MLP neurons of a small language model. Each row is named by its layer, matrix (up: input weights) and neuron, and shows model dimensions 0-127. Each number is 500 + 50 x the weight over its row's rms, rounded and kept within 0 to 999. Numbers have three digits each.
A block is one neuron, or neurons of one layer that tend to fire together. Before each block is what it responds to, as a language model described it from the Wikipedia text at the highest values.

Description: Before an object phrase. Final piece of a transitive verb, preposition, or infobox colon that takes a following object, e.g. inhib-it, associated with, Website:.
L4.up274:571558508477486551568475453454435578531471457452577495487568471528472433503622513494552460448529455492445566441522433516495442418520423458555485481497426385557502521434519392571412504488510495542579461437497520526485477454521426480514473426500506364529561418569457562511449447473501458399526490508470568534494511498502506524484491486604473491493466580532580499409504547623541458470489

Description: Before a named example. The "as" of "such as", and other words or punctuation that introduce a following noun phrase or named example (by, with, for, including).
L13.up45:494444494557467504442460484479519471508496519464561476584530533545467443488559444493543517501593465541498514493566425530457511376579414480429538506441395524578465458485519486504424493466440417462506586557446521421473480552530508529537429516529528476510358592460469541521476475566493476537526499468493636506540396533497448523431520409503432526526387530469472500485508479379526485552491
L13.up67:462565465546605616587513458398497461568539565458496531469454549615491444531549511576486455513475546513497475520461526487522513476496446492397538476472380497524503377521410548497465487517471446440417450560463484419490501455536477506626593398539528497494473581514543502494571516450539424519587483442495500452517473445492439499407500462440610535437583579459513524548560535474467394488500
L13.up184:543401472493395529568400474477556462487509488444468501503545449574466478567548518602527599532428497407550484481526473487554558521418533527504515536413442542578402514498526621502439445457471431523463447581441514528461433485572582474528506466499547448467537568536397506528516472573418472485556602497428518467413429512468477508474492466573592572475434463498481448471512432523567546536553
L13.up694:510410467479515548519503433496525505477488405504530469544437506588596462486560534440529529617477489477420441502518475496487557494461466426371532487526398550532471446468522560397499442415510526549536473625570556460491396425555538481461538401427535536501476577544458588450438497537443441592471476499523507477530511413480402445522490454482488444508509462526569540483473489425477504559477
L13.up721:516467546470559455422455476412541464557516507478477553498520517554412521486487475539486561408527517527541482532486415396524591512575492455494489542438469486532436594484440485487566542538492499546554531537483538437463467522568531433528483483510500542483471498425404550485511490512467386541537557483525533419492621509509519440529440450479459504437505447498474464492415509516499524484531
L13.up837:488542451502492526620404408420473553548501539421551528536560595439570479562549492566436483541559529478465526441491438392511501491532469500464466559545388460494446461451390527543499478502480409509443389540473504482531534468541512501497483535555508490512445514492442513505424508561562470514527560483589442480505497513393423400440504541434554534356495512535582499406482476457483442581540
L13.up878:537431474450466600511455391507493466534533440557497443573481562573491572521457559505461453503522425453518551503476493518445511547500461555568492524452597481469568435415513435438549569438489515419512536480506583477469489378457498467472518441574544543521477499526526487399432590475477455617465487479588498470516508511449427507541529575623525426548464568518509504505521450488538541517559
L13.up956:483525406418412610516485486458451541438458479458500370428521523484538510459520514514608558413501509480452514531496514493477428475480507506511517494490490464543545472572436582564446590542498430480482469520495464420538485453532587413618590554489535543481525503522567536497427470535481613514482360561491464515538483476480488514507500419552529500500430558442536565466490450462477545549543

Description: Mid-word verb fragments. Inner pieces of common words split into fragments, especially verbs like get, give, been, before, e.g. g-e-t, g-iv-en, be-en.
L6.up136:511580469569388463448520393484551458397515499474540516576508548487548436499437501581488448539404532484550532416536515457492452512465468463387535433475407499469475537451448449531498491553468546590480422453483422495524418561491509501515507526521523531443535510478493547590463603522433465544502487597501462446473475584480458606533538543451446524484496433426508484551480459374597511538505
L6.up234:397440469461478497540490558458481499543595554451481497495490428441573469526578501527481473397519429457472518483517514491587546552504477478514522484521467544454533458408501558445525504556450416546459438573457481499394448454580582425487516515545488530515590483428590516482590441510541464510499545504491412443520508607407429508439566393496477556474580488424564510565520579425451418516472
L6.up279:516541487508599417429478571536516476559478619497518515553552512513535537471501471494450456410507533513420517478514439450478521499423480516529477569489495538445532513390491497413507505492530478587508553540507581534493528519565447545470384456545480511514547518478568500629484387438466459480535563427525471498432495463458390456514485619583492562496475551520502448485545517504427393517450
L6.up283:544527460532421479505446569490493530487587425601616559513544463485574490520520530496469559535595455471571506538452572535535491446504458553443544382541418374453536428420456563533483458539487551480480427461446503533482477536547567562451567447447490513488479465539475528480516560556534489529553470482498502473456512561447494537521519465481494477418525507435523511529488474559595489415536
L6.up360:564458438532515441523453565517531593476566538439553444550555511535523421521493507432543497421477503499500415440536550529465569536550520466512487474583520437437430505548451474456513533512537513485518450481553481486573477552576462548512475473579517590538481479519660455518453477490507436477585441487485585493536486542598503465519387566490470473524427543582560464575574419475399498429497
L6.up387:389480472512590475486434499454562520437563497564419459517462445522466407460564436456439613553459487467511524540499484544556465490459482508526546511555384455433439518454543532460465565465476434499588512499524451534440541456532454465549541430428596529475475411558517542456514585502582407511533584561524577452482482462444529467526557445410508575571613533472471456451498470421563513521451
L6.up565:440504467505431502464497488523494529466528532487491503502543494551487384521578531454492476398507529456518435440489439391524481457490552463496374506629472536441489505404506525533523550595445555486529430534527488496582529475627464432545418460524487473516516498475603488518507435474546477493530423461526593420521528461406425603486514584556551489563576518501497503549531469556574472478524
L6.up705:484523538393462464532458536469562492444486533474489582484529465462429416446575501577485554464595399503401500549449434551527556417454461505450481458494631578422509469454539649476482502553511589433583481529464433482548523486535400483432515481514519540489619502566475495463499528538467457486576402491525474586479455522568524527476576401512474514517422551470517489476495485474477535429488

Description: Mid-word letter m. Single-letter "m"/"M" word pieces split from a longer word, mostly after prefixes: ad-m-ission, ti-m-e, E-m-bassy, M-inister; occasionally other fragments like ed-it.
L4.up317:555453503471459491460517584519468467492479518514474435575520509572569455510504602558497517539465528585543436579421508429449548539563387465433461448482532468494541518443546558514456397540528497466430456409508464517435555590565548532482481459452460536457405503493494497609571497482503434478541485533448512503563583478459462525485590444398489478520483623477482473414559500413568511576496

Description: Word-initial "m" piece. Fires on a lone "m" token split off as the first letter of an ordinary word, often after "a" or "the": member, marathon, much, mother.
L13.up189:633514485613463463455441547617572510461476565523525465358497450486426510468464516608548512462485460499491538518548483458505508426495439405478569476486485468490564457444501535550556489485518507440476514470491507461508588495399533408579488433551527507497519541470521538519537470562498495455438466477545512446468606513505517500530488486486513436543467447474477544544608448437486537559504
L13.up338:507530617506522467465441496510457456479485482615546502485509363486514558489491479591542503480501437465555518511479503567458477534531514420481432520656521449439477525372559523564569540542479478579551448524460565514458529518450513508460484426620560475551492502490487444547467490527552441557610512497509446522523460456486497570437519479488518488452418435408498482553514511491488598417496
L13.up382:522606568484503532549494487455519499464526496420523462511467479424518596416462526386578513457489411530474600541539429512415554445525470503483542575511456450466562460598543482495486496630550459534442443557509580520558491539529523543424554475611494432385451420541555549490515485589515492440509571516491488478493465434527438527502494464479467574503477410511519525560431486429429488505498
L13.up635:559632536500441538488489549532522509463516401523423550479470509446517451501495510463428518470563422425619520512444481472534515570546509429459555568451449468542554507410512499506559471472560459475502524431526518479533474544512501609525544572515548485502445552418509453434455416479419600500469533587488419516500455503446468517594427529514588500579486516419532558472556503522530463490594
L13.up788:497495506532445484422491488441518471487586448419515593511478533527627518549568554478506501523388467548530498510481443466450486547540491390449492592586402611518410514490546471475563511522527566490452468408567475415402499488535559497466531482501511495506501487492628522426437453521517520461505488491571421539486521511552479436433557549457514507485453448484458463519454558497527509596513
L13.up830:576531452607423448542505464521451558402541581493564427586445531470452464519535548484494417423487520564512588518496521432502442461465510411494451507445447524485504438460527528481508496537547464525575406473516523490452517527484509529559496517510510463526425564518508555457415554504529473464640554543469490440504454477466479500496508578557503469479474635501537549471501442499549577464559
L13.up921:579577550583467488527391526469428430487552449470523543464483466488499578531452532541454483428331464550491479474435507480405496485501406460420564502517451508578496429506368572474437516636458550545566524584506537536487543591512509535478567510462575466522419507462512414461504533500484405542609516470514548544516428467527489605491484505558405527477521472467508500422547541502477461530490
L13.up934:509459513465481450487483430507575494510496522544562508498545462534510512568528550558559591515497500464575420509470514478420552398429490410425435451526487521459545441420510437478414528505516592480526492483603508538483557569521482591509488480534481493500497590559505520535513434527516463561533499476507424593526487535519380424501446498459460543524511475408480505466604515510482481578616

Description: Date-slot tokens. Tokens just before or starting a date, such as day digits and month-name pieces (On 1|5 June, J|uly, D|ec); also "of" in "one of the" and colons in "Released:".
L6.up94:455521485570481556513467413583499523442603499507466514471489571507393540429513502574518483564513563535496478420452535478424605526481541363425491416498536477513548513596494520464465445534499418466513559510454503516466504414474492505552604484470508493367602463550501536525470424533554531553461504514531416472544415455583410543428521479478476538453512574517570504565531473520491400473517
L6.up380:550493504597478606483517504565495527484671495439446407434531462392508435550458515492468472502502542513507461403592570491490468585482481478505501552398555475511554567588516534576468492490523475499436427539469466458601463495472456410531472486443504387457505441494499481448475464523492537577485509476515436347539505546477410432562559497471497510445505508523484441528441544485475447477525
L6.up402:478466396533471472548460486515555489504556466556565485597518469428466420350515488502509532513543453464571544555471521506472472470481473525435455473491589478510512488496507488508494538567543559453527565424491519455539494425424518594497491464529480460427393540530522543478512540470533517492463510487473463487622607532459446572392477517562470456468578510520503635566464426444436449525444
L6.up449:449488472540517530540468487515422478453537524407412493504566498409515538422484607518478509504489511533515519532415492440501532499462478449439408464466593482509488440578442521496599516449429430486487583540468630468520461551534468530469484521490329477581477542509469526547483450472481569568511590561496451486580472513531470458488557483448433495563457624504444553451506569495524383465529
L6.up567:495470512504496498510410474520509542494521585524468506534431497616415570448460492597504550473524441530482418462450498465503496495526416393480509429407570542469492480616460560502529470500507422526552559468561576453452511556476433477525579540499468497422522522455527507532463430578515532566529539524422486580500458505409419442435550575511504462578501587536562542492527544498536409577542
L6.up751:500437596490492477555450500495519533579543470574460485410555436513432535530509494616524456520554545544425367457550498530474587440448529599413534402460500378517490556451483504501481462540523504536541557494447544518439478442526479400505511523523493521474509523406527516565477504509403502542485459534493488454501541560440500524421429566549538415518543506492447535490514532511486450508417
L6.up832:560520494432517412401538462521446488492475465539540532443487550539449537427580460527565499480510543532526414508435556481427459522462439476432451494453513364509552533531500490496473419475546480484563508491465546474436377536496514512480548441408476464400509471471540533593533531574483558551606555627532510502454469510529439441599502529569428444524459557489524483506497545442563472529559
L6.up846:475467499523503546482459461511428598496547583470508500524562394507521438468542473556445467529554499480523527525418532488465507537529534406527459492529480509451484549530491568552489430567519539576521448598510532473486506482445493608527614453467485494333551557467529479484482466666539435469494502522534476433647554387490507536458554512468478570585456504426474475473480405502438533550515

Description: Clause-subject pronouns. Subject pronouns opening a clause just before its verb (he, it, split H-e, s-he), plus word-initial fragments like ex in excavations, extending.
L13.up132:466535514441526591510451513510529527475514441476326463416507534527593466556597467521488459529456437577563561500492564502427489473509540514518429585483519540460543501415496558585368454467458541471453382502495526516605503585496526502465468444448570593575540557471469473520432468552569519501543507496537496494492536396557367518494517467425454554528559527516558423534589482490581451470498
L13.up263:481500490544476465522388522491433504423534617587396529508482473488434456573531472481529596528491543467540494458357534506466488421501505486522585562479427573514517455481495421567540525466527415458530568483631550489372450512443510487563495512492555548509435479422488602475476504498509596587467462515570488510519524379538553534502512444461510555517551507499561522492496497497628441510510
L13.up410:542492611452479431457432505475469528443518543400552479530544562463429522533433554533498540560457415418503553405449474419439552526473504496528490444465507513455512501553537570588529499554559432551427464605447494577551496436480513432502460505492579496497537528522515456594512485566475551563480461545466543486559437495523459504470470478523514423429533530509478562513657414440532387547528
L13.up534:486465499633535525542354593519464499434531454555501473500497476458504481565393428464523535391466495424460453520403478480494530440587520571565582503409528422438572477480587523495472478586515452579467472435603550565498487495464465504466517444595552525489547488483477469470493419415474459572531487563570467496516484463505492530499505482533417565479511396575533504506513542621545441532554
L13.up557:453469491487466561496541538512526469447448554443483484500530561539532416501494557484561527492412448492547551543509428352519559533444532588406538533512614466539539491491489514476560577551535461508497444502577445483482509413395486562526482437397493551491480536402621505488524449525454513572562463500565569460465488589537451593494470541482475437447437506546440552434598502537583445479463
L13.up615:476435481559487498529428466514554537418532506398427482506514552503494494479571501571491532569494479549554404439551464530535552513471489566494390581496601528535419522376455437479535472522553458543527516552472540437439491499484514430485535425479478536490425464553529474500537500436505464553493537417500625504504503527607497543482475496465474364437555515561525467541483492574512544498547
L13.up679:527444501505457614589489535408435455398586480469506507526509501453460549507507475378520443428485526435519464437457512459546511502525531514542481501482546526552500466563527460505453423488515448516530462478519548513506471461451439470502401475499484509526556372522576538517462470484485438653559454477500499467487531475558499478460512538487566520414575529588536456531502557562593467440501
L13.up846:492509504347445605488523528576496425461443539592475551474522585492468423484534497547473510407549529453499532547509495504553425489510517448477586475458433538439494415423580528570476499487394521460559472455452488497499506484511539518455485488499553499369489498471453438479508419487562537415494452477502584507445557496423557429433472473466546532537385444530539548508589560463511613458498

Description: Word-initial letter f. Fires on an isolated "f" or "F" piece opening a word, as in Filmography, first, fiber, found, and occasionally on "ti" in still and time.
L6.up20:473455465531472538604425453423597520546520422611539443459525460476438453550493554408435478574563481382431499387540427438387490512456511483524593428602553462491490521516527527553547513468505550528510505480452459474479502479500443558477540442560492443503481485449591617482492545491517462519532564522441525417510458448516458494422515510459509504453544480513396488531513481510476483530489
L6.up111:507565445453507481451381592523535418497451494459468477530565542436426519405403523582554538530581525484457487484420570404483494463516525516562497491534517540475533465566502571548370502512451545559488549424543485528525533390529496499488488433443506594506503498443485502548468473520505509465512558492561442485444462569547466427527583441439494450608391592378510486501541443423554521474428
L6.up441:513482555455471590476471577629529509407380496449523499550471492406494499529543461481557455515469551501585450447408571477437501490455568477450454475459548481556540580574547528480447511474479565516509447534453496490572550574482444478456522428489456476374477434460481475534445485546457441510391516506539448510511580453471519447423529512447453534535584521453583636559515540520536592494491
L6.up453:496524476501512515453446530449552400605426516440467477421594562501408583534491587449511419521610457474383582397441475509500471530459503573540498410480451504446488491551460527470458563540433427480513344476537507463461617489483470573555423500551517482568517461530558525517439489496488499517494537518540548523474443502586461477422551419429498500505452514576492484455432467506517418511508
L6.up534:463541464376575535460408492430564493468358476439458537478437491502530494515524549508478570423418520457418530473524486417551538493483395469543512457458443581400509508511609461565544487497492522519499418400551470524437478473533470536482525480527530528544499441482509494534552537470485460559443583531443512481464448438473531525453495460483527457485566504473436541452538428444583567584555
L6.up735:578452487453542495549488526448551434453501452463418529515551473552538501489533513465528434495447500535476443496510460342551597460459483443498467654519463503460583521530529541487522461496492501432449483563508504436534453549489408509495432494470409572468412494463535437486508492519565443508486459457605500601557541418484440456489526453469509599536414498476515442502535443457548569555466
L6.up851:438561553516530494577359541495472472477456486473375501351506528524439509474530529508483494491439495514557548496435439436499421588449457499542549512561517497463596472456512528540477425492516553581490360480549550552456503586556648435517518463507505474499500567458510479556517478540539511526451527559474564564511482563514454491548594500542466426515600423411445432565510519519502531586472
L6.up876:496558495364498571549503547466472488497492543590447588506531447470524539554512528476513601549525480559433512459491495449435560549471506404466549550515462467416486429421489548509547537522425444571488382563479509395527557480542590481472463494430514542496474489505480455588442495449603504523463567503444489593483435523578637451448493485430519498529507413448478481469508509528507412590510

Description: Word-completing fragments. Final fragment of a word split into pieces, e.g. sin|ce, T|his, wh|ich, Octo|ber, c|. before years, plus subject he/it.
L4.up651:479444517517538493432405407491545570524487442486543497330489478570516421441488518503486412473502476509498468521486482373569464467455562400529536408471419454509563499454481529424466543353512523482440531566524515480583497461447547531526615485562540514558497521472511516508512442547579505487477513457556472449480523527492528475612561466484554486473512546515541560465545542483509496513420

Description: Mid-word "os" fragment. Word-internal "os" right after a first consonant, as in Moscow, Most, Kosovo, whose, mosque; also the words with and many.
L6.up140:451442442516418509546486500440524537510474518547446488523460511519489428439473530558507466384523461530529493477556446509454557532523430449552538440434472468525403501576525517508524533485482555544640440481526502587372521551534541462529548514462585493549467546548508483520513551498460463525528454624407508510459433498521501539402556549487523553507425526457535589444609477481438578417487
L6.up406:544486587442515560445458512493496439547581565462499483431544581517508491537508660447536475507497457437487472472433431546425490497529488495442402595473442591582456486532467490549555480494471441536524462518446454563516512477405427575432526448516502481474546501509440466485520534522592487463484429549571518512440552430481492549507443504460464414568454456469507559370441538525455516434550
L6.up468:546487481439534424469442499437447567554526537462483487494571496546390446547446457441459520436549488482485518542515503556528484553512478440481563464625487499531557489493438525585428465547593510587512387531398559490535453544531563549528403544493513530446550506602523585368492442417553433528392547534499567564543461509527546518510504467555530552484485442580459383482541484532400503484498
L6.up601:514450582607488457533498522434522475486564509487496564513506565578481542483465462532454516519525468461555516410506453452485532540537546502503445547483521591533551476426515482540491479561445520530496497426453522465487522582506507482628463548412483416585361533383452561461471423581486400445525522518499519475522458465423443490419552461535551513528457442457571570450496526452550481574524
L6.up746:511425473439408571519443467539554492511475488513506573503511558441497538510392586577484438440556498561528581522470560510542501477516482573431550480524371545505584481554517518403484527484482519557401504491476462450503527499513385416438573513585500546455505549555511525476500515545442476544494536484485456383567454508549448498463546475502490445504557576499546447475546594483433574441474
L6.up757:487435447442468590615512534475486492475556552486479559504580546503488501497555502468449595539422429491463534492496531572496504611533406477439550476547487470504468492436495496574463603523504524572463495483442443481460493597492522476471485451367484542471510440483530520495541547481559511376456497528535485465530534551615532590476473499555598377453574517451430468494500554482468426483512
L6.up879:535509523535400518476431576446554443442498464478523471442626524612510453440510514488499579537480509558461484563447410494531489542522460408529470527513533477471496439494507463545455488519407534525478520455592560569545535580486441515566511454580488463544499573467486521517486515542545491522570444492481471534431545512470576510468533496403612637454611475464509450446425531596587512499559
L6.up910:486417529555462444493428534477455520520443492523452625375533533445468494491580527453421521498531557488477405494509470476456505518492495441510416504528467473557481438462579488557492591492485494452492462442506460430548555499447469507596410429531504513554538464477523479488535480497527457515582455659512555521522485500517582407465526531456547485406494563495516460497528448422504579525412

Description: Word-initial "f" piece. The lone "f" or "F" piece split off at the start of an English word, as in feud, failed, fans, fired, foundation; occasionally other word-internal fragments like Fes(tival), Gen(eral).
L13.up17:508486513447469427537459459529429554513527478535507473475565555488380502473475567479439580612492445551501543485532541440587392630487450412501553487399537541519526515503464483429470500558486526526398575496483444494516486496533497460575487469526483485482542512504588554442467501458494469522438513508415530479497503540473409507490531534447480545603505500487550571597504566494568513449559
L13.up309:426457438407507495556469430474449481496612574502499513427543589520449563497490583569451550582431443505494458435509526478497497471602514525554461441439577537405535483426417457549531470500515495543491542537546470465562498499503526498536519513460401488482464438375500533515534514437469587517433474442523588516513528496505467495493530623460536378542515475421541520495535468503479552541450
L13.up465:464447468499532565487481482410542558455511611387526440491427485478520402447509505475470523428467436514654485505537413480472470520492504532558534421440566538494518459571475492518491549456535478559471395596525526532491414482466541548473476565554388480599454575484559436511564505516457571532532558514474510518439491605471426481488512475441510549590570469540468482478483535473482495375457
L13.up501:515510539447576574404457502562519570470472557349497530519509484498549568494512536469454459492395463544410472487465509515509501473529491501419495448545497434433537467528581475477505493468619493594581549467541545473528602514515528539429621452507455458522488481489498522422613491519529506537641461438496493494597502430552484449429360426553518409542539453497545459492526471428523583579511
L13.up532:526515555443511402457499559518428459499519578531419531394525474492479410528520517595547444497477394501436454446602476445577483594532412418553535404448506468494524521477481525500591532503513554513539486534466500557462480477548448577413470472462478467551456521480576566486495563503410512396467525506562544502531559545442481443506538489553585527539455498351575497572540462449457531497535
L13.up567:599513487400547399496468497457451421534540491548457541530459517476490508498456560579505504538439537441444432537522589506562487531571581542550498507477467655447443515495391494533495427498511430564454475455537453508547495451462469473476489579568462539533529436495496641467511528475502514511485491538600557493541490455469548515417519464458448470483534540441448489606497521426518519599417
L13.up867:532489451453520470520498474476473537448444517530551505525492606413438567527555559518474461499435405456533548573551541427490484519461386426431670513490533425367482495508484544494532446508499517527555517514528494539513556531524497428628561479487496435543473407477443514470463564433504458506536480468506463454532577519446443333494445582492481550530421565553443509506551536525581514507521
L13.up943:480544528595560472481442573451489559430588531543422494549524443530453503527505484463451505510514447429545441480467489524404537494515432509553488443574526554454526488572488543516509434482474511565497527538553552453519485568408526481474491458507449610448529547580573564608487484500563402484613469494470433517538492504523478568502524419484481500455394497567449498502509445381426510478491

Description: Word continuations and date dashes. Second word pieces after in/In/ind, as in inst(ance), ind-ep(endence), in-to, In-cl(uded); dashes between birth and death dates; second digits of day numbers.
L4.up323:549586519480536465485475531472552452422519474507534518468451447542469462472472507590484505569470369561519503442457483524495591495572618440469509371487566542423495460506355586442496429482460390489521489545513532563486449411474541531502499512432472483494569448464542457548534475503535527479487531515493464599540483475531476467419483466575472440572553506527578570524518558536453475502582

Description: Day-of-month before month. The day number in full dates, just before the month name (on 25 November, 14 Jul.); weaker on word-initial "ar" pieces like around, army, argues.
L13.up271:470481475555467648510472537578524503437548479467506552560457417521488542543468636460537534533422487412488457539558455518541546564515451455460527438481410521502487519510454532414565472539491424526500566487559468484437432493576432615532585479502499364517527565507533504523535403504479551484422593490465409468461547525451463566568426471506511508532494412466493469564455495407516565573554
L13.up354:509445532556551510444491470573507486450486500430544509497400457499508383493530436470550526511529492535535503532536576472484525392489479465443557632510478499514500470468499535383404537545445381530551541394497522522601477531439500386490470501535464486456473408474609459482625476511523501520544484476565496501491481592493512584491429488550483514467619487474537471408598442470486521525500
L13.up400:495454598485495435434488513512531500474598593544447572550480532503513484482505629543545482507544511466548492578519506498541431509461473553453469431498619542520427458621487560455421538489452468518481450592427519405469449580519528535420412486435546542422484461494538514514488454497530506585543511535496442573520569442528533501422408516524414416455473503410533546562584558521526530444510
L13.up537:501430515445492571447466486502532495473540507551444600493458514583436544485490556494514551510405445475531550482497410439455441500483455580578581562581528518438453495486541596433473452393488479482465539583530571573570548461496510518493478496465457553445469481458518422481544531506529451489472465492585537558471492482458509471535516523604464465470513524553500482513515588451522587469563
L13.up550:509450480485510432491527528494490428444545546517519423470461476481493529414504503455493454533421530477526497483568459593564500512551555479476518558465547457485342531584384451475521525445488459509467567520414506501571472521451465444443405475520485551549466492432543466583589452468524461556504500524504561582498397483547573532453486525546440497440459400523381569539387497539440483448546
L13.up689:561449478497456569426555481470554439393481501448363547492518509539493442459537471451471548599360429502550478532456467508565455489568521429411441501487470557498471470494506506535449475471445548485528520461495581521529473524444515609515539565571476492471506500514490530491478576567485546528488523494562490552461498605481447462441484588497517473435558408520462566531437467474504542736465
L13.up805:589491426436488519427490450465527512468415606441550482534385507550567444465516581438467565563527495536467449487484549422421512379548529513471568520511475533504492397573545489436466539444542398479591491449514515482539525546522564461483504538520512534476570482565511550620542547410582521554458396533590500550481552540475557502573519506532591511469538432548550469467541576498475552484534
L13.up869:365485474511551509467519467487548498445510585529497412546484538539478583469425574482477478505423447556504541520472422477571472453551483464540530387470458492460433543538424512497498504486470440536426474488443383546556511471547497588584530427464458420531479440464524511565530522467530453524555462495525520463467420516521500526458444480450485522472482544518373606506564595505454487542523

Description: Word-opening fragments. Short opening pieces of words whose rest is predictable, such as ag in aged or against, f in film, pl in place, and 19 in years, plus the spacer inside map coordinates.
L4.up582:481614586453464521477428488505537454431449450569556528465447544451418507495517540476547480603559606498473463497454458493538494546493460458588500567554555498456491585519484455475538515375511508542531438517541530511471484472457570612577530518444433487524451444480580618427492595446447499463492480451473465489470519526497401553411584491496576433522545518455565463419459550509501509440500

Description: Article-start line breaks. Mainly the blank line right after a Wikipedia "= Title =" heading, before the first body word; also mid-word fragments such as "ti" in "certified", "m" in "military".
L6.up34:480450516538485476485431481466613450468443453425508413537493434389550443471579655571591468467428434562528514533489557516544540423599554488542478588474439580473517511498481531607431510540403507497430549430451495537441474533586604513478602484491558440543532473442574536442499512557457477477513505529491415525548420469495534484519396444487530532571510420562480436498525460450500467422536
L6.up108:501489495540421512536422457397501482456501464501477576459553472563542474387481552465525481396446436473423459416595499524465520457490528526496522487420546537417503449557456586519500551489456458468522459568452513426479478417543501510553470506537551507552506588596451564556450546461547571402446502542441544476518479521464472453528552582465553522510640390409403562493500489415543551510523
L6.up446:552493549536532496488448437536506538583437472462507507575435442387468512463447551524471530482445503546512476509571525539480511460536439465546467486505529469496522491534508450611459475499516516583493588497393520460558460417607473552423416613478438495472476440424557573503552534387504482451475453536551496469477514466480527553460536563397519480451543574483444427417422541442552449525486
L6.up510:469574462486610458491458514485467425494573513512521518532527380440478566560469621585518549528484450586563461552526485498517552568600464494391579524485453460526432415578523500507430488522442483564593452463466571537538456504530486631601529469525462475457469485495510526546466496557390528490418553504492552530544472393464470460465491435507511518437521490450580564477484479500411506485517
L6.up613:509580484494489506543519526532534458569548452482529543396500538481437339501491507426491517527491462469464526665534464531457474421520511489455506488530484428523480379505497503578385463456540497572465577513472526470531517446479476503531520600525493495496554468521586518595487505473495484502439492450511401509515528504446509489511490478506372485561480448446493541589525545424465501507457
L6.up642:474520395466516476472488518509469569540442541550522490546474494459554492571494589502510457531483501515590530451541534591496439589496530454403527465475456500444445543467494532499495561483456422579495534413464580575496555558560588419506500529471511521529518512452522558520435490548487545470431381487499519445406433448481422539412429525512527440588500471548557582598503455463543450554574
L6.up700:505439462482478541536462484413464439487526532436490529532515594530540462562560579502482484464523431579495519644472432533517503547638456503454467410480472402479470542643511518476483473520556477543519455437378526524433550512475555506418507545513478558496501459472446540536478513450400450533471538559498439425528549465457470526489433515489476502509484480478582412491412478469418586617517
L6.up761:506537479475493511503423534456490518491566579459503429543515381490547487452523559449608403415442501532528516497538495512505513486523477444484520438467450610504518502557487380443554458565488379491603527450542569552503515483519476542491563447487506498418445539455537525528500511520455536361467542539470466449449518453477609537520433467423437374504534513502502492402553430525481508573591